Part of a small language model's weights: vocabulary 4096.
MLP neurons of a small language model. Each row is named by its layer, matrix (up: input weights) and neuron, and shows model dimensions 288-351. Each number is 200 + 20 x the weight over its row's rms, rounded and kept within 0 to 999.
After each neuron's rows, "fires on" lists the tokens most often at its 100 highest values on Wikipedia text that the model never trained on.

L4.up918,164,204,215,213,213,200,230,216,239,212,239,193,216,233,201,178,237,215,197,146,198,227,182,227,217,201,218,209,207,197,175,218,211,188,170,226,206,230,229,234,180,204,180,191,200,191,194,200,172,198,196,193,173,225,180,203,194,193,180,207,183,177,219,222
fires on: ".\n\n", "ed", "-", ",", ").\n\n"

L4.up435,207,178,235,208,193,221,201,208,207,197,172,190,184,218,206,201,205,195,164,173,167,218,206,207,217,202,199,199,222,188,176,213,205,198,175,204,200,188,211,179,174,220,162,162,209,237,193,190,192,216,182,204,167,223,177,207,209,177,232,198,174,176,166,228
fires on: ".\n\n", "\n\n", ").\n\n"

L3.up90,214,208,205,207,135,197,203,208,187,201,194,203,208,172,253,205,225,189,194,191,195,207,188,186,226,137,195,193,181,182,251,220,210,193,215,194,173,205,200,188,214,218,199,193,169,199,167,173,216,182,195,216,235,167,207,205,187,212,188,201,182,239,168,151
fires on: "end", "ly", "ed", "'t", " to"

L3.up507,215,207,198,206,170,174,230,192,166,186,229,188,203,242,234,207,201,190,158,175,211,182,219,252,222,181,205,197,200,177,197,201,221,185,185,208,247,159,225,215,194,177,198,190,186,184,201,205,252,183,211,209,215,181,201,182,222,232,178,195,222,179,156,221
fires on: " of", "-", ",", "'", "ill", "ec"

L3.up317,169,207,213,215,172,162,190,240,224,208,214,222,202,220,185,180,189,242,193,235,172,230,219,182,235,215,242,171,201,197,204,225,176,189,215,203,231,195,245,227,196,181,210,176,236,221,221,186,188,202,211,194,165,218,183,184,192,203,170,171,202,170,231,199
fires on: "1", "b", "2", " conf", "f", " differ"

L3.up451,186,220,201,218,198,160,204,225,191,189,185,203,216,197,205,193,195,208,179,205,202,196,195,219,195,220,226,201,187,244,240,186,185,198,216,167,222,206,213,164,199,228,210,162,221,185,245,208,172,211,214,197,189,171,191,187,203,205,177,196,210,210,204,202
fires on: "0", "5", "2", "ag", "ff", "1"

L7.up48,228,203,206,183,189,188,207,197,189,190,203,194,224,178,206,215,193,195,208,194,208,266,225,167,192,205,198,186,184,195,198,247,227,174,196,184,210,171,218,231,215,164,197,191,241,179,213,247,176,180,187,197,204,237,218,175,178,187,194,186,219,177,221,184
fires on: " an", ",", " in", " of"

L9.up217,220,175,200,191,190,181,196,189,206,212,154,220,214,207,196,211,206,212,163,233,188,192,178,201,202,221,237,169,220,215,194,242,204,203,215,222,220,211,180,194,234,182,181,178,229,202,186,215,207,221,186,204,192,185,153,182,204,224,198,212,206,206,192,221
fires on: " |", " and", " as", ";", "P", " L"

L7.up187,192,207,231,219,175,208,209,206,205,202,184,201,217,196,194,201,179,166,169,238,179,181,240,211,217,204,191,214,208,210,205,186,165,234,210,199,211,214,170,181,161,223,185,170,193,171,201,208,195,189,172,183,196,188,212,214,223,212,213,237,193,176,226,191
fires on: " a"

L4.up583,195,215,214,222,193,196,182,186,220,197,201,195,191,244,223,188,206,197,195,189,176,205,243,212,239,181,218,231,208,190,211,172,192,187,207,241,196,232,171,201,170,227,229,189,186,192,221,216,205,196,215,187,200,171,192,220,192,190,178,229,240,197,182,179
fires on: "av", "inc", "ur", "in", "y"

L3.up201,213,149,211,211,168,211,183,212,214,165,182,184,209,189,194,182,210,210,180,182,163,190,226,217,205,179,182,222,192,202,216,228,206,212,186,199,207,201,188,188,185,166,183,195,211,218,227,212,165,183,172,231,202,188,187,183,189,198,240,175,194,210,168,237
fires on: ".\n\n", " |\n\n", "==", ".", ").\n\n"

L4.up755,208,216,231,205,235,182,200,198,213,207,211,190,212,197,216,189,201,182,200,188,189,204,188,174,186,192,243,214,209,210,212,182,245,209,210,212,217,202,200,221,204,195,184,202,188,247,201,194,212,247,204,204,201,210,218,191,196,211,222,199,242,204,221,189
fires on: "ing", "ed", "el", "&", "ind"

L3.up592,156,199,181,179,182,214,192,173,221,207,205,198,194,193,192,221,189,190,160,194,179,188,201,240,227,211,211,202,162,193,198,200,210,231,183,190,214,229,183,229,189,190,176,191,176,179,173,194,189,206,208,172,167,244,201,198,214,217,218,221,211,193,242,207
fires on: ":", " of", " to", "ing", " as"

L7.up1069,173,219,209,222,228,234,187,180,222,198,199,219,199,218,242,183,204,194,212,235,196,242,229,198,192,215,208,204,194,174,206,192,202,200,196,212,233,176,207,204,169,192,216,199,207,192,199,199,157,195,222,183,184,192,196,205,199,197,213,204,200,201,175,179
fires on: ".", ",", "-", "\"", ".,"

L4.up407,204,169,199,214,172,228,194,203,243,205,182,212,221,227,180,178,219,214,209,181,193,227,203,208,189,196,168,197,196,197,135,220,207,200,202,184,194,225,212,187,210,201,161,170,195,205,201,190,169,202,168,205,170,196,203,215,222,161,226,197,217,186,218,231
fires on: ".\n\n", ".", "\n\n", ").\n\n"

L3.up188,240,179,183,179,214,231,209,177,268,228,198,218,190,212,183,234,171,165,212,209,193,177,191,218,196,191,186,195,203,225,234,178,193,192,190,154,251,201,177,207,177,209,238,202,192,175,190,198,198,225,177,204,245,224,178,190,203,230,177,168,193,213,192,202
fires on: "ent", "ust", "ach", "od", "D", "ound"

L3.up102,196,174,227,233,189,211,198,213,209,199,192,186,194,214,207,195,197,199,199,197,188,211,199,185,218,184,194,200,182,187,173,201,210,173,183,207,208,194,220,178,183,193,175,169,211,187,203,192,135,207,167,202,146,193,183,191,221,157,209,195,227,198,209,223
fires on: ".\n\n", "\n\n", ").\n\n"

L9.up453,181,235,188,205,186,228,180,187,227,177,224,219,187,215,208,175,189,156,171,192,160,197,186,201,191,233,193,193,189,159,196,222,222,178,193,186,211,211,185,244,202,166,215,200,212,173,203,181,165,217,196,219,207,188,199,225,167,208,174,187,181,158,189,205
fires on: "2", "6", "3", ",", "9", "8"

L9.up1374,180,186,173,220,198,227,219,172,203,222,170,208,206,221,248,190,199,166,196,201,208,218,222,219,191,193,218,215,191,180,200,201,185,202,205,200,179,219,229,256,178,188,199,267,219,209,224,208,205,218,234,200,206,197,180,197,192,246,186,216,220,142,212,206
fires on: " S", " (", " +", " s", " −"

L9.up81,202,198,205,192,220,171,217,203,189,218,188,225,199,188,194,205,181,173,178,213,202,170,194,202,197,171,154,187,183,176,173,212,162,214,198,196,167,206,165,191,170,210,198,220,241,204,193,201,217,190,211,177,220,188,228,220,191,180,230,220,205,190,228,180
fires on: " a", " A"

L3.up1506,198,190,149,192,204,187,192,181,185,197,182,185,172,178,200,205,215,213,193,220,182,214,205,201,204,200,204,193,163,198,214,206,220,163,191,216,208,236,179,196,193,162,192,237,195,224,230,200,235,192,179,228,220,224,227,206,221,227,206,170,160,205,219,214
fires on: "\n\n", ")\n\n", " enc", "inn"

L3.up346,184,187,225,209,175,160,174,188,200,192,208,231,182,218,227,187,219,207,216,211,186,212,204,211,206,204,232,174,197,169,180,227,199,214,189,192,241,220,206,203,170,199,213,171,184,227,213,195,217,221,222,162,193,170,211,224,203,196,180,232,207,200,207,225
fires on: "3", "4", "8", "2", "7", "1"

L4.up798,182,178,209,180,186,209,189,182,207,200,221,189,179,228,189,216,202,233,217,182,203,215,202,191,173,202,217,203,185,189,160,205,185,187,141,230,230,191,228,203,192,197,189,147,215,193,190,191,170,214,189,206,192,196,188,185,211,201,198,162,194,184,233,230
fires on: ".\n\n", ".", "\n\n", ").\n\n"

L4.up532,196,203,226,166,210,196,207,212,243,222,209,201,197,167,182,242,213,178,222,237,209,220,208,196,202,237,200,218,212,233,202,154,218,174,181,231,241,170,194,171,224,211,238,212,214,205,219,202,183,225,207,144,254,194,214,173,231,196,203,178,191,184,199,179
fires on: " |", "-", "\"", " School"

L9.up76,192,196,193,219,210,233,176,215,241,184,185,191,177,191,210,218,199,170,222,192,165,209,188,218,220,190,199,230,210,227,166,199,201,196,192,211,205,219,190,209,191,204,211,202,214,212,200,203,140,203,224,177,138,179,206,201,214,214,201,211,234,195,233,214
fires on: "1"

L3.up493,197,253,185,200,205,185,174,183,185,254,220,205,192,196,216,202,212,212,182,171,220,225,227,201,226,233,166,175,193,190,214,203,195,184,191,220,202,203,193,223,223,203,140,180,199,188,197,186,182,195,215,201,218,241,218,169,187,244,176,188,203,179,221,189
fires on: " as", " like", "ike", " of", "uring", "side"

L9.up1069,179,181,193,177,174,193,191,232,251,167,189,170,197,231,212,196,233,193,220,175,178,183,183,196,229,187,205,173,181,203,208,193,177,191,189,222,191,192,210,239,189,206,188,197,229,198,195,204,226,204,185,228,204,209,197,204,224,216,188,178,195,231,206,186
fires on: " |", " ", ".", " Silver"

L7.up1264,178,186,216,189,188,211,216,198,185,225,207,205,176,189,202,199,214,217,203,175,192,231,161,186,198,182,172,195,204,167,208,180,179,184,189,190,177,218,217,220,217,202,172,206,180,154,204,193,210,212,202,187,226,205,183,180,204,211,208,193,204,191,168,205
fires on: " to", " in", " of", " =\n\n", "-", " un"

L3.up588,210,198,181,174,210,179,197,200,190,181,228,198,192,203,181,222,213,218,201,184,199,204,188,215,208,194,228,207,199,197,197,160,148,196,236,219,200,171,193,193,185,173,221,188,212,192,211,187,220,229,187,184,211,176,221,190,177,199,207,188,227,190,194,230
fires on: " in", " trans", "ed", " held", " played", " built"

L4.up284,206,210,209,219,166,167,209,233,202,210,210,193,185,256,212,215,227,218,201,214,215,253,189,197,198,210,207,249,182,208,202,225,196,208,197,203,205,190,197,183,198,212,178,219,193,163,184,172,210,193,205,215,192,219,209,172,208,167,187,254,204,167,203,199
fires on: "v", "u", "ic", "r"

L7.up1478,201,197,224,227,219,196,219,217,227,187,208,174,223,187,221,228,193,188,206,208,219,208,209,245,251,183,180,191,201,146,231,230,195,169,191,179,235,204,235,187,214,196,178,191,196,170,189,234,232,232,217,170,205,170,202,184,199,207,207,187,237,203,184,223
fires on: "-", ",", "0", "d", "2"

L3.up640,219,189,197,181,161,212,186,194,166,218,197,207,201,202,206,203,203,199,214,204,192,212,182,185,190,198,195,206,195,202,224,213,177,178,191,164,187,186,241,223,179,216,193,243,169,172,188,194,220,207,200,192,206,161,191,219,201,201,191,205,239,230,193,236
fires on: " and", " to", " of", ",", " by", "r"

L4.up799,192,162,239,186,197,194,223,205,193,205,217,204,201,213,196,230,208,159,191,192,216,194,175,210,225,232,219,168,180,175,204,223,157,198,177,205,192,191,190,205,205,220,197,185,179,191,180,171,187,205,214,184,210,236,218,204,195,210,223,178,203,221,230,209
fires on: " at", " to", "it", " by", " with"

L4.up338,180,209,194,181,216,199,192,166,198,225,190,228,151,204,201,194,207,203,201,203,210,201,204,182,199,244,196,203,197,238,190,211,194,215,198,215,228,241,212,193,179,212,200,178,190,170,212,204,176,190,188,215,210,201,219,190,192,189,196,169,204,190,190,230
fires on: "th", "st", "em", "h", "nd", " of"

L3.up856,188,219,188,213,200,165,180,120,197,213,199,203,177,194,226,193,198,212,199,168,203,196,246,196,202,213,176,204,175,202,177,203,217,191,228,222,209,166,187,206,194,234,165,188,193,186,222,213,213,203,196,219,210,195,166,184,232,214,224,174,231,219,209,179
fires on: " of", " as", "ic", "ern", "r"

L3.up527,179,190,203,221,223,208,191,175,203,186,168,215,179,211,164,235,200,195,206,229,183,207,225,175,223,177,200,181,200,193,237,180,199,191,220,216,217,220,187,181,181,221,216,181,214,198,224,181,231,192,195,183,171,180,193,218,188,203,164,217,189,224,216,196
fires on: " |\n", "|---|---|\n", " Post"

L9.up608,212,200,201,138,163,199,198,185,213,199,176,166,195,212,191,201,233,154,181,207,215,179,203,177,213,196,184,187,236,202,207,232,189,197,205,197,203,166,228,187,201,237,186,218,204,205,208,181,186,190,165,183,158,162,214,192,176,211,213,214,195,222,190,229
fires on: "ra", " O", " New", "a", " Cro", "og"

L3.up189,199,166,216,210,203,195,203,204,208,219,215,195,196,247,175,194,203,208,192,184,195,175,216,181,207,177,187,212,200,188,156,216,211,206,170,191,210,186,224,226,200,219,198,158,200,172,215,201,137,227,186,199,186,190,220,201,214,188,200,187,224,174,177,236
fires on: ".\n\n", ".", ").\n\n"

L3.up1510,180,184,181,196,226,187,192,193,216,247,195,185,161,227,232,201,157,206,152,195,170,194,231,213,200,215,167,178,180,221,198,208,211,242,183,220,223,188,215,195,259,202,193,160,161,220,172,183,183,211,192,189,191,184,202,176,207,228,237,212,200,220,217,195
fires on: ":", " of", " by", " before", " from"

L3.up144,186,214,236,187,227,194,169,177,215,169,208,193,225,194,245,173,227,226,189,213,213,207,186,215,196,217,225,233,200,188,184,172,184,227,197,180,195,201,204,193,192,222,209,193,230,249,194,210,195,180,210,196,191,203,216,170,211,154,222,180,169,200,173,203
fires on: "l", "gl", " sl", "ated", " bl", " Sl"

L9.up162,216,238,186,210,191,166,215,146,194,189,208,205,211,198,183,196,192,178,187,175,177,204,201,244,147,198,207,218,200,164,197,222,204,215,208,186,209,184,214,196,199,203,192,158,179,213,169,209,193,181,169,161,181,201,178,230,216,174,175,192,219,214,190,207
fires on: "1", "2", " in", "3", "4", "5"

L7.up258,173,212,179,199,246,260,179,178,211,195,184,253,192,203,209,211,197,205,205,233,166,239,202,203,184,208,250,192,175,223,182,165,183,188,214,178,210,203,237,198,200,192,190,174,192,209,194,196,205,185,199,205,212,198,189,198,256,205,190,202,203,187,202,206
fires on: ".", "th", " the", ",", " this"

L4.up1031,192,203,217,204,174,236,248,190,211,218,207,209,186,224,184,169,219,204,191,206,181,226,218,218,181,173,181,199,214,198,161,216,157,208,229,210,207,202,186,218,199,187,192,195,166,198,200,173,183,173,145,198,170,209,210,179,187,171,224,181,203,168,198,209
fires on: ".\n\n", ".", " |\n\n", "\n\n"

L7.up1159,182,200,182,206,202,167,192,182,166,253,223,191,207,168,228,221,197,189,179,200,230,192,149,204,216,212,220,205,213,214,189,188,216,237,207,234,194,217,227,173,214,218,196,157,241,223,169,210,185,234,184,178,182,166,223,165,208,219,248,195,242,185,200,199
fires on: "1", "el", "ind", "5"

L3.up654,196,177,187,197,188,193,187,185,180,232,194,234,182,185,198,200,204,221,219,148,217,235,206,200,189,219,181,201,186,222,231,226,194,221,177,212,218,239,189,225,194,196,195,217,190,198,191,202,202,213,209,229,205,204,195,180,202,217,188,181,178,185,235,242
fires on: " Party", "illion", "g", "nd", "ensus", " of"

L4.up1153,204,176,208,171,156,245,202,220,197,187,178,172,152,240,223,207,195,221,227,186,140,226,164,193,190,198,171,195,176,138,189,217,203,205,173,249,173,201,162,201,232,218,205,189,219,201,229,182,172,241,195,208,155,196,208,188,224,188,180,208,194,149,227,221
fires on: ".\n\n", "ent", " |\n\n", "ing", "\n\n"

L3.up1345,214,183,184,178,192,215,208,210,224,143,179,185,187,194,198,203,207,187,194,142,192,172,211,185,247,207,211,205,186,204,199,201,215,207,183,195,220,205,173,201,193,203,188,171,177,244,175,186,164,173,196,238,205,184,181,201,217,182,231,205,229,199,181,233
fires on: "am", ".\n\n", "f", "|"

L7.up1133,242,206,214,195,237,207,224,210,191,210,166,194,165,202,163,234,188,192,161,199,180,196,197,187,191,176,162,203,190,212,204,163,197,223,198,211,214,199,137,187,171,218,192,181,214,178,216,211,227,204,185,205,187,226,205,185,175,189,207,195,195,205,203,206
fires on: "g", " g", "ust", " sec", "ent", "ens"

L9.up624,180,221,200,194,239,190,190,202,188,182,200,204,197,230,188,165,216,186,204,205,183,197,158,193,194,202,217,150,198,190,227,190,237,205,216,186,222,176,194,205,214,197,211,163,227,180,220,180,201,220,190,220,227,212,213,216,208,211,225,192,173,191,203,224
fires on: "9", "1", " B", "8", "  "

L3.up1120,214,227,227,179,200,216,213,187,178,204,263,192,203,197,224,203,178,157,211,194,203,207,215,171,189,166,234,209,196,203,217,198,212,209,215,204,201,197,189,205,177,209,225,203,193,190,185,200,220,221,177,169,235,196,152,198,207,181,236,204,198,200,171,190
fires on: ":", "=", " series", "m"

L9.up1113,185,190,204,200,195,188,214,221,209,185,204,213,201,231,195,167,196,181,183,188,182,206,195,207,187,199,224,170,177,227,218,201,192,225,232,161,213,192,218,187,182,208,181,190,201,156,221,220,177,186,196,196,197,208,233,216,231,233,189,205,182,132,177,216
fires on: "  ", ",", " of", ":", " -", " |"

L3.up367,209,164,189,228,183,218,203,209,187,190,168,206,178,198,211,193,216,176,195,156,180,178,207,212,207,190,207,193,191,181,199,170,192,179,183,204,199,201,225,168,186,188,186,197,190,227,196,211,173,159,173,202,194,211,188,175,210,185,211,226,200,220,179,196
fires on: ".\n\n", ").\n\n", " |\n\n"

L4.up900,228,213,220,219,185,211,193,173,189,189,184,188,197,218,191,135,203,215,202,233,202,178,195,195,185,171,221,201,202,207,212,219,171,176,197,209,183,203,219,198,190,178,226,184,204,196,192,187,222,183,200,208,214,220,226,202,173,226,219,202,197,193,169,228
fires on: " /", "ab", "ant", "on", "f", "ing"

L3.up1176,213,202,211,209,199,227,218,217,159,195,141,186,211,202,193,195,200,202,202,233,264,251,190,209,189,169,209,213,178,202,179,208,187,215,164,250,198,194,216,174,188,207,187,174,200,231,189,176,238,184,177,196,199,175,185,206,247,221,176,183,190,191,204,191
fires on: "v", "ap", "av", "ak", " Av", "k"

L4.up1448,215,194,233,191,205,195,228,230,194,163,172,218,158,211,213,174,232,208,192,208,225,185,194,223,216,178,185,224,205,178,197,199,178,217,186,199,236,203,221,192,170,197,209,204,195,182,220,197,180,204,203,187,188,236,196,164,169,174,213,177,226,195,172,250
fires on: "ag", "out", "p", "x", "aly", "it"

L4.up1090,229,200,222,204,176,201,188,173,194,187,223,214,192,189,162,198,204,171,241,216,189,216,189,182,187,224,192,208,197,212,144,245,201,204,184,194,209,192,219,232,202,214,199,172,185,220,191,190,180,204,199,179,200,177,249,207,197,214,211,217,205,178,200,235
fires on: " of", "ed", " to", " down", " about", "ing"

L7.up556,213,231,228,227,171,171,189,198,199,188,185,189,227,204,185,179,200,150,206,197,222,211,217,187,206,171,207,213,197,205,169,209,234,179,214,221,220,200,196,183,189,252,184,168,204,205,234,193,187,208,165,221,186,226,198,207,230,228,196,168,203,168,191,182
fires on: "0", " ad", "2", " Ad", "It", "BC"

L3.up303,208,194,237,206,187,229,199,197,182,212,199,211,180,197,233,173,217,169,195,217,193,191,196,166,205,184,216,190,159,185,204,224,225,186,198,219,211,193,195,200,194,176,220,192,152,194,173,175,214,169,169,211,207,211,211,244,186,182,207,212,214,200,173,164
fires on: " to", " not", " would", "'t", " help", "ed"

L4.up547,160,159,214,196,224,248,226,195,208,180,190,188,213,152,195,175,188,212,209,183,231,207,217,216,199,224,156,218,174,200,178,203,155,218,182,208,197,215,218,233,206,205,204,213,194,199,246,189,213,175,210,197,209,165,197,183,208,218,190,195,225,182,209,187
fires on: "-", "9", "0", "6"

L3.up849,198,192,233,199,192,164,224,161,208,219,182,189,228,184,181,198,229,190,204,193,187,209,182,166,232,174,228,213,188,184,194,217,181,184,149,200,205,198,172,176,202,221,196,182,221,236,183,209,228,181,186,189,195,224,199,236,218,240,217,161,178,194,203,237
fires on: "0", "b", "2", "in", " Y"

L4.up840,215,210,188,168,186,204,173,221,175,197,170,159,170,197,186,219,224,226,219,219,184,220,208,189,204,198,190,199,185,217,184,197,202,206,204,206,213,221,182,168,214,184,194,176,192,231,184,182,213,199,193,215,187,175,216,223,213,212,213,187,167,212,222,220
fires on: ".\n\n", "\n\n", ")\n\n", ").\n\n"

L3.up1276,176,187,209,219,179,175,213,195,193,187,182,208,213,213,224,221,183,198,220,227,200,213,211,198,181,189,207,242,184,192,203,247,226,206,223,204,238,228,188,183,218,208,205,191,191,211,177,220,194,192,181,198,173,192,178,205,204,191,184,189,203,201,211,173
fires on: "1", "em", "3", "4", "et", "2"

L7.up634,186,196,204,244,186,191,200,202,219,189,199,206,208,184,231,210,179,217,172,228,220,167,238,161,231,174,198,213,214,174,205,183,204,189,237,201,183,189,199,226,197,234,168,187,207,181,186,199,192,167,188,215,206,210,219,244,223,194,197,218,179,165,211,205
fires on: " a", " A", "g"

L7.up256,226,191,220,204,180,201,178,185,219,214,193,169,204,164,222,196,196,179,218,166,209,217,223,203,188,223,198,155,215,194,200,187,230,193,191,184,205,199,213,202,215,172,196,192,194,184,240,229,218,178,189,234,217,223,203,191,182,195,195,197,231,194,184,240
fires on: "u", "i", "ra", "z", "ar", "v"

L7.up445,178,232,172,211,217,223,183,198,191,202,213,249,179,201,163,221,178,162,221,194,189,202,187,223,218,202,198,207,216,192,190,200,202,226,217,197,207,180,205,184,208,203,207,188,199,208,191,276,223,221,218,233,201,196,211,172,276,161,162,176,209,199,181,194
fires on: ",", "S", " W", "h", "s", "w"

L3.up1343,213,181,221,207,201,191,194,201,204,214,195,213,184,240,189,212,180,193,200,176,153,184,212,186,206,176,168,210,192,186,181,235,206,196,186,194,194,249,202,192,198,201,179,185,214,200,215,188,180,220,170,189,174,203,189,205,195,181,232,209,190,195,195,222
fires on: ".\n\n", " |\n\n", "\n\n", ").\n\n"

L7.up418,185,187,198,206,190,214,223,226,188,217,197,218,177,226,211,201,195,188,200,212,205,201,219,202,193,190,167,212,189,221,172,217,174,232,186,206,188,176,201,211,193,202,179,216,169,196,190,158,220,175,207,207,230,208,186,175,213,199,184,207,223,225,228,236
fires on: "v", "g", "ens", "u", "ov", "ins"

L3.up1191,207,166,190,193,196,212,218,195,179,242,207,176,213,202,201,251,219,176,180,223,179,217,162,188,218,234,214,196,223,178,220,210,154,146,221,182,209,187,205,185,199,209,212,199,204,198,192,163,178,219,227,206,198,246,210,202,204,217,232,171,209,190,220,223
fires on: "1", " before", "it", " by", "un", "ar"

L3.up158,185,159,195,208,179,203,197,208,214,194,199,201,204,231,181,203,191,208,203,180,175,195,199,190,205,196,190,205,194,171,149,203,218,179,196,205,215,203,206,201,193,203,176,172,189,207,199,184,132,210,167,213,167,208,195,206,223,168,215,201,211,195,188,232
fires on: ".\n\n", " |\n\n", ").\n\n", "\n\n"

L3.up1382,180,176,179,221,212,215,201,207,239,185,202,182,202,197,238,199,169,214,204,196,174,202,217,203,193,205,199,200,170,208,203,196,193,192,198,201,219,225,231,190,189,180,205,205,211,193,211,212,206,200,244,183,207,233,160,226,194,176,185,211,156,174,201,227
fires on: " att", " to", " leg", " of", " from", " rest"

L7.up753,209,219,202,197,194,236,210,257,214,212,218,209,177,241,180,215,211,173,205,206,178,200,183,197,208,183,226,233,202,223,202,213,219,206,183,186,201,225,204,177,218,201,211,190,222,217,177,222,206,192,213,182,195,182,206,205,216,222,186,184,212,181,178,227
fires on: "l", "1", "v", "4", "5"

L4.up1140,159,204,198,177,218,203,193,210,171,226,218,192,213,200,192,158,219,216,207,201,196,217,207,207,215,208,203,204,198,225,206,212,180,205,182,168,223,180,170,206,206,222,165,195,200,171,220,206,182,219,195,166,184,209,167,181,206,224,201,192,224,189,162,188
fires on: "id", " commun", "ib", "&", " Commun", "ig"

L9.up1112,223,238,145,171,216,201,201,211,199,186,196,250,165,226,240,169,182,199,214,187,170,209,191,197,205,206,190,185,182,185,215,195,208,200,199,192,233,212,226,229,157,191,197,183,197,197,184,169,222,219,197,182,214,186,212,219,210,203,220,188,227,161,192,204
fires on: " D", " was", " d", " general"

L9.up620,181,158,180,160,185,201,198,212,235,157,185,181,186,175,205,190,179,205,213,209,214,229,158,180,203,214,183,227,176,179,194,161,240,192,241,189,209,190,180,182,190,186,215,175,212,199,195,211,190,175,215,194,195,190,190,201,218,196,197,223,195,193,196,205
fires on: "2", "1", "9", "3", " d"

L3.up1182,165,180,187,222,185,197,234,186,192,221,205,205,206,193,187,200,186,208,250,229,211,175,213,196,192,177,210,198,218,208,158,215,186,237,193,203,259,177,221,236,166,185,197,190,190,238,190,195,173,203,177,182,183,182,199,206,200,202,195,208,216,203,212,196
fires on: "ip", " of", "ish", "is", "id", "ed"

L9.up238,217,220,173,209,176,209,171,203,230,197,208,240,213,202,213,216,188,207,231,203,197,205,211,200,183,187,177,222,232,232,205,167,238,241,224,191,224,176,193,214,184,191,202,193,184,186,201,208,214,221,186,214,182,197,195,179,225,190,205,197,212,206,193,196
fires on: "S", "-s", " As", "s", " South", " as"

L9.up369,205,201,197,188,186,211,232,171,216,225,184,265,215,236,196,188,204,187,217,184,216,213,182,187,209,197,234,150,203,245,178,220,203,211,194,225,190,209,215,190,219,177,185,162,227,215,200,210,198,217,221,197,237,222,202,210,202,189,178,191,201,172,210,185
fires on: " the", " and", "th", " to", ";", "ed"

L7.up831,187,180,182,175,192,189,161,214,213,224,216,227,211,231,220,217,184,212,185,204,179,202,184,205,180,190,201,167,167,230,205,220,207,222,209,215,219,187,215,180,188,217,187,224,187,174,196,220,189,169,213,183,225,213,218,166,193,209,222,177,215,173,202,178
fires on: " |", " and"

L3.up912,230,220,183,196,193,184,174,138,205,209,200,193,192,209,217,202,239,191,176,190,196,222,178,197,189,145,223,183,214,210,227,197,226,234,180,244,165,221,204,236,219,226,196,189,184,214,188,209,211,186,181,198,169,195,212,169,216,213,204,217,197,202,187,166
fires on: "v", "oph", " cons", "x", " ind"

L9.up229,176,242,231,254,207,224,194,197,201,190,209,180,183,189,202,228,231,167,182,186,191,230,185,223,172,152,182,201,175,186,203,182,194,199,162,204,201,230,190,199,196,182,212,225,226,190,171,189,173,196,201,208,184,180,200,220,181,224,187,192,189,196,213,191
fires on: " ch", " Ch", " Th", " r", " p", " Turn"